{"num_hidden_layers": 16, "hidden_size": 512, "num_attention_heads": 4, "num_key_value_heads": 4, "head_dim": 128, "intermediate_size": 1344, "vocab_size": 16384, "hidden_act": "geglu", "norm": "rmsnorm", "norm_place": "pre", "norm_eps": 1e-05, "positions": "learned+rope", "rope_theta": 10000.0, "rope_fraction": 1.0, "qk_norm": true, "attn_scale": 0.0884, "bias": "none", "tie_word_embeddings": false, "parallel_block": false, "init": "normal", "init_std_qkv": 0.0263, "init_std_o": 0.0, "init_std_up": 0.0263, "init_std_down": 0.0, "optimizer": "adamw", "learning_rate": 0.00095, "lr_mult_up": 0.792, "beta1": 0.9, "beta2": 0.95, "lr_head": 0.0089, "max_grad_norm": 0.5, "warmup_steps": 477, "schedule": "wsd", "decay_fraction": 0.699, "decay_shape": "linear", "final_lr_fraction": 0.0, "batch_tokens": 65536, "max_seq_len": 2048, "doc_mask": true, "train_tokens": 465600000, "max_steps": 7105, "dataset": "wikipedia_en"}
MLP neurons of a small language model. Each row is named by its layer, matrix (down: output weights) and neuron, and shows model dimensions 202-297. Each number is 200 + 20 x the weight over its row's rms, rounded and kept within 0 to 999. A neuron's up and down rows have the sign that makes its largest values positive.
A block is one neuron, or neurons of one layer that tend to fire together. Before each block is what it responds to, as a language model described it from the Wikipedia text at the highest values.

Opening punctuation before content. Opening quote marks, hyphens, open parentheses and line breaks that begin new content, especially quotes after reviewers' verbs like described it as "a…", plus compound hyphens like Norman-era, L-shaped.
L13.down111,230,187,200,202,247,193,222,209,188,178,222,197,209,187,187,223,213,222,182,176,188,188,209,209,226,192,210,198,193,194,177,234,186,226,192,203,211,181,193,212,177,166,202,217,216,216,182,207,184,209,210,198,177,221,194,198,173,219,182,215,194,205,181,191,208,203,185,161,171,190,207,180,212,190,184,186,227,184,242,179,220,212,197,222,198,204,197,210,188,197,217,175,203,179,186,136
L13.down142,191,199,211,187,274,189,192,218,215,194,189,195,206,174,200,215,214,185,217,207,210,202,193,195,199,174,183,202,203,233,210,205,290,203,206,191,186,182,196,205,83,176,199,196,181,192,192,185,194,189,212,213,204,209,189,202,205,217,205,190,191,188,211,196,209,205,202,210,176,227,222,196,216,292,197,195,207,205,206,206,194,179,221,208,200,220,201,192,192,206,185,197,187,178,198,185
L13.down194,163,212,184,201,257,203,203,208,213,187,213,197,216,194,168,218,239,158,220,181,248,190,197,209,199,209,246,207,189,185,203,204,211,189,181,197,205,199,195,238,151,167,159,174,207,196,187,208,228,186,210,205,191,205,163,220,189,188,212,201,208,211,192,202,197,194,203,213,201,196,216,199,222,186,193,195,193,218,207,221,200,215,192,249,177,209,204,233,194,226,198,201,221,185,209,218
L13.down398,215,202,174,232,229,191,196,167,191,208,196,204,217,197,207,186,201,200,261,217,182,220,211,211,195,202,217,190,199,216,207,200,197,165,229,210,213,197,220,200,158,194,200,204,210,218,152,192,204,250,199,190,177,195,248,185,192,197,203,222,189,185,224,194,203,193,198,172,190,208,187,198,206,171,186,206,228,191,210,199,199,184,180,184,194,221,220,211,169,172,205,184,231,201,203,127
L13.down825,190,194,207,186,221,213,201,210,178,187,206,222,207,150,182,199,212,193,217,201,219,190,197,211,176,205,243,193,179,215,191,183,205,204,211,195,198,210,196,216,83,230,195,185,198,229,211,190,200,209,202,218,174,196,171,224,171,198,229,206,188,199,205,203,194,217,218,165,173,190,241,203,198,225,223,215,223,199,231,203,201,196,238,221,231,184,186,231,223,206,199,204,192,149,191,208
L13.down885,215,202,214,169,260,192,213,189,213,208,184,196,207,179,182,212,191,188,211,198,224,205,212,203,204,189,187,206,214,222,220,179,186,211,206,203,218,223,211,201,141,194,233,216,196,228,207,200,201,186,186,200,209,229,206,192,191,184,184,205,184,177,213,191,208,207,193,166,161,189,199,199,220,221,189,208,207,245,190,208,213,210,212,185,203,192,198,187,204,194,194,204,224,195,192,127
L13.down911,211,174,180,226,237,197,200,191,205,203,174,188,198,182,162,215,212,241,219,170,191,198,209,208,165,190,173,214,214,187,196,171,196,200,220,180,218,212,205,247,125,219,207,202,178,202,184,196,180,184,212,193,186,185,196,218,183,220,228,198,195,181,191,192,199,168,170,187,209,217,178,178,166,204,207,210,207,214,198,225,188,182,170,218,173,157,175,219,227,214,213,211,215,178,195,216
L13.down1054,226,190,200,201,217,169,186,217,210,196,195,232,196,227,200,245,193,211,214,199,201,168,238,197,189,193,156,218,228,229,188,174,181,197,219,204,205,217,156,227,163,184,216,196,195,205,203,221,175,211,189,229,206,208,189,211,246,222,183,197,242,221,225,191,168,192,215,203,200,216,214,192,161,221,219,211,210,218,189,214,191,207,195,198,164,155,238,220,190,192,203,213,190,258,208,249

Proper-noun first pieces. Single-letter or short first pieces of capitalized names starting a new name or term, often in tables, e.g. C(uthbert), St(range), G(lebe), F(irestone).
L13.down518,199,227,192,211,202,200,207,197,194,179,186,222,185,201,222,177,205,217,175,173,207,225,188,195,224,171,198,200,192,180,195,205,196,176,207,183,207,245,211,220,118,193,190,197,211,178,228,204,162,174,195,189,207,199,215,177,184,165,199,209,200,213,226,240,178,205,189,201,206,134,242,233,200,193,193,217,220,173,178,175,217,202,198,219,184,197,208,209,180,175,199,188,198,176,213,260
L13.down533,185,219,200,179,227,185,210,189,158,198,209,209,224,205,194,227,186,227,188,188,190,187,229,180,209,214,255,185,191,210,197,195,203,203,183,195,237,276,203,171,190,203,227,189,180,202,195,222,192,232,147,176,179,201,172,191,201,190,216,193,202,225,214,224,228,188,212,174,205,151,199,208,229,178,200,168,242,192,176,207,212,208,219,214,207,200,209,208,196,181,219,183,179,153,195,175
L13.down637,224,166,168,203,203,190,217,201,216,174,231,187,213,187,212,195,191,215,188,211,193,224,224,202,167,197,183,160,210,225,204,203,224,202,203,164,222,224,216,217,211,205,237,228,209,214,167,194,199,214,217,221,180,219,229,217,222,193,211,188,168,176,225,199,187,234,203,184,148,211,170,197,223,219,209,208,194,203,171,191,178,197,200,164,220,182,174,188,208,207,185,189,224,249,231,170
L13.down780,184,195,217,214,176,223,201,208,179,189,212,205,201,210,193,173,218,208,207,191,183,236,169,179,210,193,187,228,205,180,219,214,158,215,212,175,221,191,196,221,160,230,219,173,226,213,210,168,195,201,217,222,181,222,180,176,186,193,182,214,186,160,171,194,163,210,134,188,188,118,225,223,189,185,217,225,201,200,182,224,208,234,199,255,199,179,223,179,231,171,172,227,220,212,178,197
L13.down972,214,206,165,204,171,183,225,193,189,231,220,233,203,195,189,168,215,203,199,199,221,194,213,252,194,221,242,187,204,194,175,182,181,212,185,198,180,213,187,215,207,237,217,156,209,204,234,215,182,172,236,188,225,194,202,207,204,247,202,208,211,171,205,177,179,200,202,248,190,173,196,190,203,201,201,189,157,186,212,213,189,211,227,214,209,220,189,194,190,193,192,192,235,202,173,233
L13.down1123,224,195,201,178,201,177,186,215,170,188,192,197,198,193,174,231,176,196,211,199,223,217,198,208,205,199,188,187,209,216,174,194,190,209,157,185,168,209,207,222,164,191,181,186,207,198,204,176,200,194,188,173,217,203,220,199,192,196,197,229,218,198,177,162,243,189,202,201,182,198,184,211,205,199,195,210,152,188,183,211,186,183,227,231,217,197,224,218,171,168,195,226,221,167,186,228
L13.down1226,219,198,179,194,206,210,210,182,223,187,192,219,196,188,192,236,177,194,209,175,164,230,199,178,181,206,232,174,200,247,199,214,213,179,180,183,200,191,234,174,204,147,233,226,192,182,182,235,249,199,187,219,213,200,208,185,199,203,239,196,246,217,196,174,208,219,210,160,180,227,211,177,177,210,194,218,179,187,184,193,198,197,171,210,166,167,174,165,218,178,210,214,201,191,190,159
L13.down1264,199,195,182,224,156,219,178,205,240,224,202,183,209,189,211,164,211,217,230,171,186,196,182,208,186,210,211,200,232,221,175,190,195,185,202,176,183,205,209,212,227,213,195,222,205,187,195,217,256,202,213,208,182,183,187,205,183,210,240,188,202,150,216,174,191,223,192,188,192,210,189,193,204,216,223,193,190,191,223,203,199,165,229,152,207,157,173,216,227,185,230,206,196,204,165,195

Noun-phrase modifier slot. Words opening or completing a modifier before a noun, often right after a or the, such as small, 1959, Fourth, one, sufficient, and word-ending pieces like -itter and -able.
L13.down84,218,190,200,193,186,173,201,212,200,195,195,230,214,187,187,221,174,204,238,204,193,185,199,184,221,198,206,215,212,230,197,209,168,197,177,217,210,223,200,216,203,158,216,215,191,240,220,227,184,196,194,218,227,219,205,197,193,194,201,189,183,193,187,229,207,219,186,200,199,163,176,192,210,213,210,199,173,227,200,193,231,215,194,152,174,222,159,219,181,233,188,186,188,165,195,232
L13.down123,193,213,183,165,220,192,204,185,231,192,191,168,195,201,171,230,168,217,207,230,205,195,185,183,213,222,176,159,164,194,188,206,236,219,181,225,207,158,206,212,170,186,210,170,183,243,208,188,236,216,163,191,197,174,210,190,180,218,178,207,214,203,197,218,204,238,200,218,226,163,201,199,157,182,204,175,169,191,211,207,225,217,181,214,204,199,170,190,187,210,189,190,199,164,201,311
L13.down387,206,225,189,215,164,244,176,221,238,144,211,217,219,226,202,211,199,164,166,173,243,200,239,228,190,223,210,179,175,193,221,172,212,212,218,190,232,199,200,193,267,203,186,241,230,165,221,194,220,194,184,204,252,207,190,187,228,205,220,218,208,200,210,199,183,193,163,199,155,211,211,208,180,205,226,222,207,217,206,211,210,213,189,222,222,158,190,221,183,172,190,164,180,201,214,199
L13.down536,188,178,210,186,193,194,190,178,208,201,215,217,194,201,198,281,185,212,195,215,206,195,211,204,238,203,218,182,206,189,204,183,193,186,178,186,191,200,202,177,190,198,226,210,189,188,201,164,210,215,214,235,187,208,160,187,215,205,191,189,178,195,213,214,207,207,218,262,200,184,213,199,256,204,179,198,203,177,198,235,216,202,182,188,226,192,206,221,207,183,184,178,203,201,206,205
L13.down549,194,207,219,188,208,202,179,176,213,185,187,218,197,215,203,222,240,218,195,192,215,216,183,206,238,165,160,215,195,216,168,187,208,238,201,177,181,179,196,211,261,184,173,205,183,196,242,220,227,199,186,208,232,231,169,156,213,205,215,172,220,237,198,195,203,198,216,275,186,211,241,213,191,188,223,218,231,179,236,197,188,218,189,190,203,220,139,200,220,204,173,212,173,188,198,217
L13.down824,174,202,208,205,185,189,237,190,221,195,220,178,180,224,175,204,188,212,229,215,189,204,209,245,199,183,197,205,224,200,201,178,206,204,162,170,203,177,200,163,178,178,188,204,214,195,209,211,185,186,199,195,198,206,207,185,167,218,175,224,215,197,260,228,190,196,176,156,184,232,199,182,195,186,187,168,236,178,156,222,241,185,218,176,204,188,188,207,163,214,194,224,191,235,210,255
L13.down921,185,198,217,158,219,214,196,215,228,177,203,214,234,187,198,209,162,198,185,198,175,204,212,194,189,225,213,199,168,206,218,196,203,206,181,212,181,187,219,196,154,194,201,196,232,205,215,167,201,164,187,222,211,204,215,191,203,178,214,226,218,195,215,199,196,202,234,273,206,206,194,171,225,196,202,222,178,202,224,213,189,217,211,198,172,183,204,225,224,227,196,204,215,197,203,274
L13.down1164,185,199,203,191,167,174,200,210,199,220,219,193,197,214,207,232,199,194,179,193,209,171,214,196,214,195,216,196,203,199,204,196,164,185,185,206,202,175,186,202,255,167,187,191,182,223,201,226,202,221,195,188,173,194,164,233,192,202,203,195,223,203,180,207,194,187,222,334,193,225,180,217,173,210,210,189,181,180,204,198,176,161,185,219,185,187,202,228,168,197,200,194,207,214,165,268

Main verb completion. The token that completes a verb, often its final piece, right after a subject pronoun, "to" or "who": fle-e, retook, donated, heated.
L7.down352,243,198,171,210,184,203,159,214,179,200,163,195,188,160,198,231,211,164,233,214,182,180,183,207,193,179,204,189,202,223,194,192,204,196,177,222,200,190,205,203,213,182,232,214,210,205,208,183,231,203,191,190,193,167,229,234,202,212,196,202,191,242,209,206,197,175,206,215,221,264,210,194,218,203,172,186,211,212,185,222,207,208,172,185,208,191,193,184,195,193,201,171,237,187,190,176

Ordinals and table pipes. Ordinal words after "the" or a possessive, e.g. "the first time", "his second", "31st"; also "|" cells and other delimiters in tables and infoboxes.
L7.down258,205,196,207,223,219,199,169,185,193,193,197,216,195,188,207,213,179,240,234,227,209,173,196,188,232,184,174,201,223,205,145,155,206,228,181,214,216,189,209,185,202,198,196,195,169,213,198,222,177,240,216,183,225,225,215,192,187,196,177,209,204,204,214,163,193,165,207,248,190,251,192,204,186,202,227,231,173,163,223,206,202,199,200,180,191,209,218,174,201,171,203,161,219,181,207,250

Mid-word continuation pieces. Word pieces that finish a word begun by a short fragment, often after h or H (Home, Host, how, homme), or after a hyphen (ups-and-downs, Able); some table numbers.
L7.down58,181,234,197,185,231,261,189,203,224,222,196,210,185,241,204,197,191,182,215,199,211,225,212,209,182,214,192,201,183,197,166,222,168,186,247,207,189,216,179,169,193,199,239,192,182,211,235,183,220,198,229,189,177,220,192,186,202,182,157,175,265,174,176,188,191,193,198,203,196,156,207,229,191,192,201,185,196,208,188,200,181,181,227,201,213,197,231,198,207,194,187,204,206,192,218,202

Status-change verbs. Verbs, mostly past tense after a subject or "was", marking a change of presence or status, such as closed, returned, retired, removed, shut.
L2.down55,208,209,249,211,184,224,186,217,197,203,201,186,193,164,208,235,192,166,183,187,194,233,165,198,222,182,181,220,207,175,208,223,190,239,226,166,189,181,219,221,207,185,198,207,182,234,143,193,205,193,201,193,155,219,198,180,213,169,180,192,217,175,190,181,207,199,185,222,198,223,198,165,218,183,217,181,218,174,216,221,212,212,227,204,172,195,219,222,237,179,177,182,224,198,209,206
L2.down556,187,220,201,176,209,210,177,207,181,223,199,177,179,209,220,245,177,183,208,185,202,218,192,176,222,172,181,196,147,179,177,231,193,188,202,189,202,190,188,229,207,189,186,190,205,199,211,200,237,208,215,205,187,201,195,191,179,212,192,193,225,208,172,197,197,220,229,191,206,207,211,165,217,244,241,204,202,219,223,198,239,230,207,144,199,187,197,186,212,240,177,190,203,235,195,216
L2.down581,208,206,215,216,207,207,199,225,198,174,180,225,165,198,186,220,215,168,202,168,243,171,176,185,203,176,171,184,210,189,177,213,219,201,163,195,212,194,184,226,207,180,207,192,200,247,194,165,212,244,177,211,159,181,220,170,211,184,208,211,205,225,223,171,206,210,204,236,185,170,217,164,200,195,203,224,193,200,193,201,219,205,217,201,175,200,204,180,206,204,202,204,215,208,225,238
L2.down624,198,186,268,192,189,194,204,190,163,199,189,217,201,211,176,208,190,175,194,188,207,207,169,225,203,201,192,232,194,180,206,180,205,228,211,196,191,211,197,216,211,216,207,195,215,171,209,166,205,197,184,203,217,191,219,180,211,175,196,250,222,194,211,215,213,173,210,249,221,205,185,177,212,211,209,246,203,198,182,172,212,233,223,165,214,201,184,219,186,193,209,216,184,202,176,202
L2.down663,224,211,216,187,202,202,189,182,182,174,203,204,168,179,217,259,256,193,195,205,207,204,203,206,207,224,192,202,202,205,195,211,238,199,213,215,228,213,196,191,196,189,217,195,218,225,188,205,227,242,197,209,196,171,205,202,217,171,202,218,196,201,223,210,224,202,204,274,203,259,198,185,205,195,214,211,251,240,203,209,173,209,200,190,168,200,177,170,182,215,194,196,208,215,238,171
L2.down1007,225,153,204,186,189,177,201,177,194,223,197,182,195,204,207,225,213,192,234,178,162,206,201,175,170,195,171,238,180,173,165,190,217,188,174,176,186,219,210,177,232,234,227,171,207,175,177,204,171,203,168,215,209,191,187,206,194,213,240,213,201,212,221,231,173,195,239,208,214,166,179,226,211,220,208,211,202,215,196,192,198,202,216,198,186,217,206,194,212,188,208,191,216,219,233,184
L2.down1195,196,232,198,191,197,217,169,196,170,187,189,207,184,187,207,254,188,191,173,212,186,222,173,188,206,192,195,237,198,194,189,180,211,227,181,215,178,182,164,196,246,173,200,225,204,217,188,182,200,200,211,193,141,216,236,187,243,197,168,206,203,206,216,192,171,212,195,206,240,253,217,208,203,189,197,223,212,190,198,228,190,215,206,192,193,216,206,173,203,187,155,209,214,223,190,226
L2.down1274,171,221,282,190,228,240,197,201,216,181,188,196,207,213,215,211,201,186,206,162,198,192,192,200,221,154,195,204,194,229,183,232,238,212,189,205,211,211,212,191,168,181,180,204,183,163,193,188,230,185,215,217,218,187,224,208,214,210,219,234,240,227,234,196,202,203,206,228,203,197,181,193,227,199,203,213,182,184,211,184,211,211,179,214,233,173,179,201,222,226,209,191,226,200,199,210

Object before a complement. The last token of a verb's object, often a name or pronoun, with a further complement following: awarded Scarville its, bring the perpetrators to justice, gave Jenni the idea.
L13.down72,203,184,202,179,225,178,194,204,203,200,197,201,239,229,182,171,171,159,169,217,218,213,169,191,176,240,200,196,189,197,189,186,236,169,200,190,218,162,227,224,226,192,195,206,205,197,194,186,213,210,212,242,197,170,195,224,184,204,241,189,189,229,205,194,230,204,226,222,191,171,186,203,186,213,236,190,177,172,147,227,211,166,243,219,221,246,189,185,205,188,186,225,200,244,215,208
L13.down405,213,159,225,188,187,226,180,200,191,232,233,215,186,200,199,202,186,210,204,210,189,196,230,183,185,245,200,195,217,231,207,165,216,201,215,171,192,216,218,159,278,186,221,223,194,194,230,229,186,201,175,202,209,215,188,180,192,190,174,170,214,213,200,185,206,205,245,168,224,277,190,185,180,190,180,232,187,190,187,239,193,181,188,223,174,184,208,215,199,172,202,209,185,238,202,204
L13.down515,206,193,212,190,205,183,199,178,166,216,199,219,188,202,189,219,207,191,218,192,262,196,202,233,190,219,191,203,193,205,202,240,216,229,167,200,187,219,187,215,129,215,227,214,186,214,197,200,226,161,172,211,182,188,195,174,160,224,182,210,208,218,208,221,221,164,200,185,185,179,206,170,221,194,192,170,228,188,217,220,241,178,195,230,225,210,166,181,223,180,217,195,239,210,179,251
L13.down801,225,183,229,207,222,211,186,205,178,148,231,186,212,214,191,203,213,230,200,187,200,236,187,223,212,199,211,207,208,190,201,222,198,202,195,205,236,193,205,195,238,198,197,211,187,182,189,188,206,167,186,220,210,188,176,196,208,200,195,208,221,242,144,203,189,153,185,181,205,193,195,184,189,219,219,197,189,186,194,193,197,215,198,174,173,182,193,193,249,222,220,204,202,239,222,201
L13.down1194,166,191,215,236,207,211,197,177,223,187,229,206,188,223,229,200,182,235,224,183,235,160,211,224,200,201,187,219,229,190,218,202,225,187,225,232,230,205,199,175,156,227,179,231,181,169,162,203,210,172,206,197,187,181,183,208,208,189,212,225,187,201,207,233,209,200,184,222,197,207,187,205,196,220,191,222,209,162,215,231,201,206,193,198,215,198,237,190,215,186,212,203,218,160,226,267
L13.down1218,196,195,183,212,209,172,206,195,194,217,196,202,189,204,170,182,209,199,178,189,187,189,191,167,210,201,194,187,206,195,177,182,163,212,173,212,215,203,186,198,246,177,187,230,202,237,206,202,211,206,205,200,209,204,211,200,199,200,180,189,181,216,202,211,175,208,215,247,205,210,178,192,229,189,196,181,210,216,178,223,216,191,178,213,190,216,164,190,198,187,218,189,205,227,206,189
L13.down1318,247,202,204,223,191,225,183,205,203,178,183,219,217,183,191,228,182,214,203,211,235,173,189,198,193,212,217,212,195,204,167,174,200,194,197,210,249,206,215,190,203,209,171,188,190,224,218,195,184,220,215,182,182,189,199,199,202,199,171,200,195,212,220,189,229,214,194,215,174,170,213,192,220,209,189,201,191,191,202,222,214,221,235,202,164,211,199,212,196,183,224,198,224,236,174,233
L13.down1321,225,175,216,187,191,207,192,207,204,196,198,180,202,213,210,177,203,246,191,184,240,180,179,214,165,209,213,190,211,230,198,179,219,204,219,205,197,227,201,189,220,180,188,204,185,209,179,199,196,213,219,158,191,189,218,183,192,184,205,215,207,220,178,214,194,203,247,207,173,172,221,194,222,182,253,220,140,236,233,227,210,202,207,222,176,189,182,214,204,179,202,185,175,218,177,174

Joining hyphens and equals. Hyphens joining compound words or codes, such as well-attended, ISBN 978-, ZAZ-968, and equals signs in formulas or markup (n=2, InChI=).
L2.down392,184,186,197,208,206,164,188,197,190,227,201,214,199,182,197,186,200,226,182,202,183,171,208,204,179,225,258,227,190,183,217,170,189,183,188,195,232,223,190,190,157,196,175,197,224,221,212,180,203,213,209,198,203,227,155,196,200,226,211,177,158,196,249,200,200,213,194,202,231,210,185,195,202,205,236,195,217,213,198,220,212,201,219,156,191,202,200,235,185,250,223,192,219,211,226,206
L2.down564,222,189,205,183,237,218,178,225,218,185,189,182,231,198,216,217,208,196,216,189,234,201,205,195,224,223,195,206,218,206,195,197,194,174,208,183,227,185,200,200,157,195,176,238,178,169,217,228,193,244,165,183,191,227,179,198,194,235,168,195,216,188,161,187,223,195,205,183,234,186,179,166,216,204,181,193,188,233,182,182,213,183,188,211,198,211,211,183,183,177,201,229,195,210,211,243
L2.down567,206,204,228,210,192,228,182,210,209,193,201,169,228,180,219,175,180,201,213,190,172,253,198,224,149,169,207,211,198,190,214,208,217,198,182,216,171,185,177,180,214,203,220,198,256,184,134,203,178,184,214,171,195,200,198,211,179,190,217,218,175,185,204,237,223,197,189,204,191,224,230,171,233,184,196,188,185,157,254,207,196,194,219,207,243,173,222,207,182,213,207,212,207,154,206,165
L2.down592,199,174,198,191,281,210,205,191,208,199,200,211,217,218,191,215,199,202,217,181,223,187,191,204,212,184,188,180,208,173,179,208,202,180,194,188,213,220,197,212,178,205,189,216,179,178,192,214,199,196,196,204,170,206,199,211,198,214,201,202,205,161,181,169,204,196,210,185,187,195,178,193,220,194,214,180,207,238,193,179,185,210,164,194,205,215,207,191,189,230,212,190,200,228,200,225
L2.down606,196,200,215,197,280,225,191,200,203,200,191,206,225,224,199,228,230,199,200,184,191,199,182,210,222,198,183,198,206,182,179,184,225,199,194,209,213,193,184,191,207,225,199,215,210,165,190,194,214,217,203,207,183,213,212,187,199,188,175,215,172,163,179,177,216,201,202,187,203,203,180,215,205,191,174,171,187,224,223,191,203,216,175,182,193,196,190,198,191,221,206,200,203,238,213,248
L2.down628,180,193,207,179,266,217,196,203,216,177,214,206,227,220,189,222,200,205,222,189,220,198,198,204,228,181,179,172,235,190,178,200,191,186,199,180,218,182,185,204,150,200,189,211,179,189,195,230,206,210,180,199,138,222,202,202,203,196,186,203,213,193,182,163,221,213,208,206,195,184,185,208,212,189,194,195,211,239,190,183,193,190,185,223,198,209,215,198,196,199,197,193,177,219,236,233
L2.down779,198,202,205,180,256,203,220,208,217,178,186,203,231,203,190,220,198,209,217,190,224,208,197,201,236,189,213,157,233,212,197,182,200,189,209,177,214,191,162,195,128,178,188,201,196,178,204,224,212,185,197,221,167,232,227,201,209,192,192,202,205,177,209,161,221,203,177,199,191,221,167,227,185,196,198,210,222,221,193,190,224,208,193,213,190,204,204,203,201,204,206,190,174,227,245,198
L2.down928,222,196,211,169,197,175,175,180,200,220,219,215,227,201,236,227,213,207,210,205,207,191,196,203,223,202,175,189,213,196,159,194,165,189,208,197,228,207,225,184,172,197,214,219,203,203,220,210,170,214,212,187,174,187,183,143,189,177,184,181,210,223,160,199,186,227,217,253,194,205,175,192,203,202,171,204,216,222,177,206,228,183,217,208,174,175,201,209,228,233,190,251,203,221,218,225

Ordinal and positional modifiers. Adjectives of order, position or direction placed before a noun, usually after "the", such as final, fourth, second, southeast, top.
L2.down329,220,208,196,192,175,166,202,188,213,219,193,199,196,200,217,211,200,198,188,186,230,188,232,180,199,179,211,180,169,223,205,211,190,225,209,226,224,188,169,177,196,202,199,200,167,197,190,214,199,222,185,201,163,206,212,203,201,205,190,191,211,205,179,212,181,152,168,183,191,200,200,220,210,205,230,198,187,161,193,233,219,196,165,196,196,183,192,212,232,164,218,203,175,214,206,200
L2.down366,205,220,224,226,185,192,192,188,167,203,177,181,186,178,195,214,235,230,158,189,211,197,214,190,198,173,211,185,218,233,196,229,199,210,195,196,184,171,213,174,193,192,200,184,196,193,216,223,197,181,198,200,174,233,219,197,226,194,191,217,166,221,165,210,207,184,190,242,214,185,173,203,179,198,242,206,228,184,195,189,201,178,190,217,191,209,232,180,227,177,216,209,157,220,216,244
L2.down372,208,190,218,217,208,207,190,197,158,204,196,214,206,216,185,214,237,238,210,204,217,205,194,192,214,236,230,206,185,242,214,212,182,172,213,190,195,189,190,221,192,203,185,205,177,213,173,182,170,217,144,202,209,215,182,216,194,168,193,161,197,209,222,210,237,190,193,248,213,197,185,217,245,242,206,205,198,177,176,199,223,190,255,202,208,204,188,184,232,180,169,197,173,212,233,198
L2.down374,174,229,224,177,229,217,206,205,211,229,197,196,197,222,210,207,218,230,192,208,207,222,174,233,200,159,186,187,195,249,223,203,193,215,184,192,158,187,202,195,164,211,194,208,213,218,201,211,221,194,217,219,214,201,181,197,201,194,216,220,204,204,196,218,199,203,195,184,200,236,243,214,212,156,225,163,191,193,208,181,219,233,204,172,188,188,211,228,206,207,181,177,193,205,191,216
L2.down477,201,212,233,202,199,203,225,216,182,164,208,189,214,190,209,181,198,235,188,209,215,220,193,211,212,191,218,181,218,208,196,178,205,215,173,187,223,192,202,176,223,173,216,202,195,217,243,209,197,220,225,198,181,191,198,189,190,195,173,197,208,247,178,197,216,172,202,243,204,220,200,219,208,167,211,218,193,216,193,175,217,202,188,189,208,220,195,195,205,189,180,233,189,252,210,246
L2.down745,197,226,229,189,152,188,217,158,186,240,210,200,216,226,198,195,184,198,178,197,184,204,225,224,208,166,227,199,165,182,226,199,197,231,193,184,180,151,220,191,225,199,187,182,180,224,227,167,203,204,203,225,202,215,175,241,191,200,208,184,223,215,211,195,160,222,216,210,231,199,239,242,208,161,208,221,192,206,203,206,236,172,219,193,216,221,225,187,222,212,184,182,185,185,216,191
L2.down976,233,227,197,184,220,159,218,205,218,192,225,221,197,191,254,199,244,180,198,201,225,161,201,218,196,224,219,165,218,227,180,181,211,173,222,203,186,182,181,174,205,164,221,197,195,240,241,223,197,202,200,200,212,230,225,217,173,225,227,228,199,241,199,173,231,221,201,231,211,223,173,217,193,200,193,207,180,240,203,205,229,157,208,186,160,215,186,180,196,199,220,207,171,216,185,224
L2.down1147,188,180,184,179,222,175,215,208,202,229,224,179,237,200,236,184,232,181,186,165,203,229,212,175,203,202,212,209,199,238,213,228,202,230,201,214,166,194,207,220,196,187,239,216,207,209,198,198,186,205,198,203,221,210,196,228,158,210,220,200,222,182,160,210,202,186,183,201,190,223,202,229,187,181,217,189,189,177,199,171,179,175,233,197,176,196,191,192,196,229,219,239,214,204,186,194

St- word-start pieces. Word-initial fragments, mostly "St"/"st", that begin a longer word, as in Struga, Stage and staying, plus pieces like fl(uted), Over(laps) and Const(ance).
L2.down114,192,191,216,213,216,214,203,210,206,168,208,191,170,219,233,221,186,194,197,198,217,202,226,233,222,186,203,188,239,159,222,220,199,158,229,183,241,203,194,215,147,173,180,202,153,192,232,214,224,178,200,211,219,215,195,200,193,211,219,205,236,174,197,226,216,204,182,232,221,192,193,206,209,210,191,214,226,230,182,197,199,191,193,182,200,203,181,194,150,232,224,162,204,200,214,179
L2.down241,189,192,162,230,191,180,206,167,199,149,194,214,180,185,196,243,194,209,227,191,200,239,229,204,184,187,229,242,161,164,205,204,190,211,199,242,206,225,193,202,210,189,234,177,217,199,195,193,217,208,184,207,153,195,218,205,216,203,208,200,203,187,208,167,170,244,226,211,210,168,173,183,231,190,183,201,165,216,190,161,205,197,212,214,214,214,203,173,206,211,182,209,194,214,188,175
L2.down288,184,238,189,190,196,191,190,200,184,188,202,203,182,205,221,211,195,224,187,215,190,203,204,187,194,188,187,232,188,207,190,201,194,234,227,185,206,219,192,205,180,178,190,195,187,195,199,229,168,249,175,161,174,203,217,216,188,181,176,169,206,190,222,211,162,204,200,211,188,195,180,218,223,208,213,186,203,173,187,213,202,210,174,184,201,202,201,199,203,219,217,198,218,188,242,209
L2.down294,190,177,164,213,198,232,212,205,205,205,182,209,220,176,191,196,251,176,247,180,205,205,224,192,177,223,226,184,199,185,216,208,213,171,244,186,236,205,218,207,232,197,223,197,183,216,216,200,227,207,199,201,172,218,159,230,181,200,204,157,212,171,203,222,178,215,194,229,218,144,165,203,188,199,230,213,176,182,193,191,209,171,218,185,191,222,199,183,189,173,195,219,193,207,218,209
L2.down586,186,202,181,201,198,207,175,193,171,178,177,191,171,191,189,193,205,191,210,192,188,191,218,203,167,208,158,167,200,191,174,192,222,196,219,167,222,193,218,214,191,200,219,191,170,210,193,189,208,209,209,225,201,201,232,194,179,188,185,173,205,192,220,217,168,238,179,248,215,145,211,169,204,205,215,200,172,200,181,192,196,214,221,190,210,181,216,203,220,232,183,196,190,238,232,213
L2.down879,213,200,190,220,153,244,199,208,188,189,211,203,251,174,222,220,194,180,249,207,241,206,200,196,217,204,210,212,227,171,201,200,192,227,252,217,199,200,186,206,200,164,214,201,172,199,188,207,202,190,201,223,206,230,173,193,157,200,206,176,177,214,195,212,211,232,216,166,163,153,182,172,212,208,199,204,184,204,175,183,209,195,231,203,231,183,208,188,207,129,210,206,197,153,236,193
L2.down972,180,170,220,219,164,211,203,216,214,198,229,197,224,173,212,219,216,189,273,221,205,183,206,204,227,226,219,187,174,172,186,206,204,199,230,197,214,227,215,192,246,179,222,177,176,193,241,205,224,214,198,224,162,198,206,226,162,212,181,197,218,162,201,236,178,223,221,240,196,151,174,180,226,193,212,198,187,206,171,185,194,202,201,208,235,218,183,201,216,167,187,200,197,178,213,190
L2.down1200,205,184,185,236,243,211,185,156,213,163,225,235,175,202,202,216,215,189,258,197,185,207,220,194,184,199,232,225,195,215,238,178,209,202,194,192,231,184,185,227,176,175,177,222,223,210,216,207,183,204,185,190,179,194,216,210,201,215,229,202,184,198,197,200,195,205,204,194,213,250,164,199,203,206,225,199,173,156,204,208,217,216,230,224,208,196,193,214,204,197,195,203,208,197,204,168

Compound-word hyphen. Hyphens joining the parts of compound modifiers or names (natural-born, medium-sized, Isuzu-based), plus some mid-word pieces and opening quotes.
L7.down516,171,198,169,233,181,159,203,200,218,198,234,190,248,198,231,210,204,209,243,199,209,160,213,212,202,206,177,182,195,233,208,204,211,214,174,185,220,182,190,193,189,198,190,175,210,184,203,220,167,215,192,200,184,227,210,212,217,205,194,208,184,226,206,182,181,202,189,183,209,202,204,185,162,213,208,213,192,198,228,176,191,200,219,220,193,234,184,158,206,198,175,233,179,216,192,171